MLP neurons of a small language model. Each row is named by its layer, matrix (down: output weights) and neuron, and shows model dimensions 256-383. Each number is 128 + 24 x the weight over its row's rms, rounded and kept within 0 to 255. A neuron's up and down rows have the sign that makes its largest values positive.
A block is one neuron, or neurons of one layer that tend to fire together. After each block is what it responds to, as a language model described it from the Wikipedia text at the highest values.

L4.down23 [128 118 119 176 127 158  95 176 121 133 127 121 164 111 123 143 159  96 124 151 131 127 135 160 113 147 118 126 169 109 159  85 157 131 154 184 136 147  96 141 123 123 132 136 117 120 149 183 130  66 144  84 149 109 145 161 131 142 151 100 156 169 158 129 143 149 127 110 134  89 121 132 149 124 142  82  97 158 140 142 105 112 132 107 142 135 117 136 106 143 155 111 127 126 137 100 135 119 146 118 129 178 104 134  92 109 130 128 202  95 156 132 168 150 115 128 104 104  87 118  95  99 138 152 113 108  94 125]
L4.down51 [121 147 101 107 115 186 128 156 150 141 144 141 141 127 155 120 118 141 131 114  70 159 108 137 122 127 179 108 156 159 129  97 167 117 164 128 139 112 108 127 137 111 149 127 144 124 106  78 103 183 135 141 137 112 111 113  85 138 123 119 111 135 143 119 102 195 127 123 119 137 147 147 116 151 114 110 122 156 144 113 103  95 108 171 102 118 119 163 130 120 131 131 141 124 109 127 138 141 128 139 140 102 115  97 115 137 123 127 124 130 150 102 113 177 110 136 144 131 153 106 179 117 138 127 169 123 115 169]
L4.down836 [139 117 141 118 155 132 157 137  59 150 109 152 110  91 139 126 122 104 110 125  95 125 102 131 146 109  97 116 141  88  86 144 166 157 123 123 119  86 113 130 134 158 111 161 131 114 131 146 135 102 135 124 144 114 105 105 138 101 103 132 107 147 111 111 105 150  94 156 124 103 153 133  90 153 124 137 139  87 126 120 126 122 138 148 150 122 166 132 145 136 145  95 127  82 137 163 158  92 124 121 114 127 160 119 131 118 119 166 152 139 158 111 112 110 145 147  93 135 117 112 141 123 141 145 162 100 164 144]
L4.down1064 [175 143 148  85 147 105 157 116 120 133  98  79 116 138 133 128 113 146 113 109 147 148 111 114 121 134 156  97 132  82 110 159 114 159 129 141 136 125 105 137 139 147 136 129 151 132 143 130  95 126 120 165 114 103 165 117 137 144 146 159 170  95 133 180 125 186 139 145 130 114 132 109  76 143 141  94 158 133 139 111 116  59 133 129 112  95 114 128 198 131 134 188 115 104 183 134  71  86 156 141 109 127 109 113 170 110 149 156 107 130 115 105 166 141 169 126 139 161 157 139 138 125 138 122 128 141 141 120]
Mostly the word after a comma or "and" that begins a second coordinated phrase, such as and, also, later, partly, eventually; weaker on approximators and digits like about, nearly, 9.

L9.down780 [104 122 105  99 101 140  70 148 148 145 101 139 103 105 128 130 170 110 151 140 117 126 138 114 115 124 152 127  81 238 117 130 145 124  98 131 144 141 121 149 175 129  90  94 140 164 121 135 141 124 100 152 123 153 104 151 141 142 118  96  74 143 151  81 164 148 126 101 104 128 140 153 100 151 143 126 140 101 131 103 144 178 148 120 140 132 135 162  88  88 147 145 117  73  93 140 110 136 115 129 152 127  97  99 132 106 167 161 120 116 110 106 108  97 104 131 119 125 111 154 166 148 114 118 140  97 107  80]
L9.down1075 [ 90 135 118 112 124  87 135 108 123 129 142  98 115 125 126 137 154 129 138 175 138 120 189  79 137  80 157  91  93  70 131 132 135 170 145 134 177 122 128 134 163 128 106 150 182 142 151 128 141 105 160 124 141 180 112 134 135 115 125 170  96 129  97 100 142 136 104 117 139 165 124 119 122 121 160 171 152 150 122 137  84 133 118 138 115 105 125 136 126 125 153 101 125 120 143 119  92 157 157 108 121 180 141 125 111 102 138 100 129 127 112 133 113 157 150 149 130 117 101 120 110 121 110 115 146 146 121 112]
L9.down1122 [131 133  76 110 104 146 145 145 119 137 129 120 134 129 153 143 123 102 126 156 135 125 179 136 101 116 116 130 129 160 135 131 159 149 104 122 146  87 142 106 112 137 109 179 159 136 126 141  89 107 102 120 140 146 157 144 148 139 118 135 124 100 134 141  74 117 124 148 117 150 119 121 146 139  95 141 135 133 145 120 117 135 131 142 168 123 105 159 136 107 162 121 116 115 162 135 106 129 144  85 143 147 130 125 125 148 129  93 128 139 144 143 156 141  96 147 146 122 127 113 129 121 110 149 100 136  86 167]
L9.down1333 [106 156 151 121 116 144 136 134 134 157 112  90 132 109 155 157 123 159 138  88 118 122 140 130 145 104 113  83 102 110 160 128 117 107 133 111  99  93 115 113 133 171 113 113 110 170 130 114 120 110 113 111 116 161 117 126 110  77 108  79 127 141 136 125 143 147 139 111 141 123 105 148 145 148 164 117 115 111  76  83 109 100 210 129 130 151 173 122 113 127 154  79 190  99 154 104 114 150  97 143 168 153 103 129 100 137 138  90  98 112 142 155 125 137 169 118 176 116 136 163 107 127 139 123  91 136 175 117]
The last token of a clause's subject, just before its verb: relative which/that, pronouns, comma after an interrupter, noun endings (taxonomists, users).

L4.down61 [138 157 143 105 144 122 154 131 102 110 124 120 143  90 122  87 166  94  82 139 106 130 117 115 137 145  85 139 109 150 104 118 128 148 144 139 131 135 107 117 123 122 124 103 110 135 115 112  83 126 159 111 143 134 132 136 141 100  92 105 142 113 128 132 128 122 120  93 142 104 125  95 133 169 125 141 116 107  97 108 157  90  88 144  93 159 113 172 170 141 136 141 123  89 190 119 116 141 147 120 103 139 145  81 127  78 154 161 104  89  99  93 135 132 100 141 117 125  57 112  88 124 146  99 123 148 119 154]
L4.down138 [108 151 161  96  81 141 133 138 144 187 124 131 134 155  86 158 133 112 100 124 143 145 125 122 101 165 161 115 102 144 160 141 136 166  58  98 149 165 128 116 110 121 142 127 157 158 147 140 136 105 124  88 127  96 198 157 145 137 128 115 118 130 122 162 137 140 135 150 148 144 132 111 166  99 129  96 153 125 128 117 141 157  79 136 133  71 141  68 165 130 127 128 139  98 121 128 150 193 116  92 106 129 124 138 186 150 115 114 100 148 106 134 138  93 109 157 140 102 117  96 121 126 140 115 106 140 132 144]
L4.down385 [133 153 148  70 147 128 106  83 131 112 152 111 104  88 131 146 127 127 152 158  91 152 130 127 131 117  94 113 139  93 137 155 107 118 117 148 148  89  98 115 134 130 132  95 168 128 151 118 143 176  98 102  93 100 111 138 105 102 111 136 117 102 139 125 136 120 121 145 128 120  87 120 116 139 136 106  90  88 113  85 152 110 150 119 155 107 129 104 140 136 121 134 175 155 119 174 136 121 139  93 138 156 124 108 111 120 133 133 123 149 115 106 134 134  83 137 162 109 123 143 157 132 117 131 148 122 164 120]
L4.down1272 [141 142  82 152 128 131 119 114 119 109 118 107 103 142  99  73 116 141 123 111  89 148 115 113 143 133 118  63 126 127 186 140 119  61 165 122 121 180 123 180 112  91 133  96 110 118  99 140 122 153 114 136 128 125 132 130 125 152 142 132 128 131 122 123  88 145 140 167  94 144 106 136  92 111 150 127 129  92 125 147 164 127 147 118 136 148 166 112 145 124 132 130 140 149 147 109  99 143 154 114 168 143  49 126 142 153 153 126  97  66 130  90 109 104 148 168 114 161 105 105 139 152 125 138 108 167 159 145]
Verbs of study, work or office in biographies, right after the subject, e.g. read (law), study, served, held, learned; weaker on pieces like "post" in postdoctoral.

L9.down23 [159 116  66 150 171 127 164 107 109 165 139 134 153 119 131 150 131 115 173  69 104 129 105 143 144 101 146 152 117  95 118 119 181 132 108 134  89 124 123 110 118 111 161 134 109 143 105 153  97 128 133 130 101 163  66 145 116 125 151 134 127 132 129 126 100 135 146 126 121 145 156 105 143 140 162 103 120 129 121  84 139 125 166 113 123 131 133 130 152 141 109  89 127 105 123 109 129 142 142 161 156 163  89 133 131 112  79  99 153 143 101 146 100 137 149 145 163 131 150 151  92 113  99 102 106 139 136 172]
L9.down1285 [130 145 134 172 160 143 128 125 142 114 132 116  70 102 141 149 128 147 148 126 163 135  88 100 124 122 139 121 132 133 139  89 136 166  89  98 120 145 120 128  98 147 134  67 145 126 114  84 119 126 155 125 147  93 146 108 114 124 128 183 143 145 146 141 138 117 108 146 127 156 108 125 172 125 133 141 149 133 133  90  97 112 111 115 128 153 132 119  85  74 154 117 157 137 131 149 138 110 101 131 136 121 109 121 131 108 126 138 114 135 130  81 101 124 151 137 155 161 125 126 148 120 139 108 119 138 112 133]
L9.down1320 [121 138 134  94 130 145 107 131 124 151 119 139 156 146 149  83  92 110 112 139 184  82 166 159 122 131  96 143 151 128 160 129 141 137  77 115 142 116 168 124 126 109 150 180 145 108 103 106 137 133 150 102 111 138 142 121 126 102 132 137 121 161 113 102 121 125 120 107  96  92 152 156 103 140 167 129  88 132 119 130 136 106 121 146 106 151 123 122  82 143  83 100 116 102  82 123 152 123 133 141  75 138 134 140 137  79 117 129 141 119 103 119 162  95 122 163  91 182 130 141  94 127 134 110  95 118 103 126]
L9.down1380 [125  88 123 115 100 156 129 123 141 110 140 103 143 171 154 111 138 143 129 104 136 161 142 143 137  97 164 110 126 122  96 150 149 115 128 134 138 108 151 115 145 126  93 125 185  98 148 144 100 141 117 112 102 150 140 104 130 130 111 149 114 125 124 142 106  88 105 127 126 162 143 155 115 175 144 160 198 128 130 103 129 188 143  84  98 117 125 153 164 116 154  90 101 106 157 118 159 103 114 143 134 111 156 162 171 119 130 152 103 150 103 172  86 163  77  66 108  93 172 160 122 154 161  94 141 153 105 122]
The article or possessive right after verbs like earned, completed, pursued or studied for in education biographies, as in earned a, completed a, pursued his; also weakly on scattered unrelated tokens.

L7.down1084 [157 168 122 116 114 123 102 106 141 139 103 137 121 139 133 123 125 141 109 119 128 122 134 135 148 179 180 153 143 132 133  95 104 161 112 108 108 139  76 170 132  91 154 153 145 149 155 139  85 101 156 104 102 124 131 151 104 148 110 134  80 171 121 142 124 137 133 126 146 145 110 165 148  85 131 135 127 122 160 116 129 126 158 124  68  99 157 147 118 142 118 135 117 106 100 126 122 121  96 146  77 113 112 104 135 149 155 138 131 142 133 120 100  84 133 113  93 151 139 151 105 121 109 150 149 150 138  91]
Prepositions and articles after career verbs in biographies, just before a role or post: served as, worked as a, elected to, served in.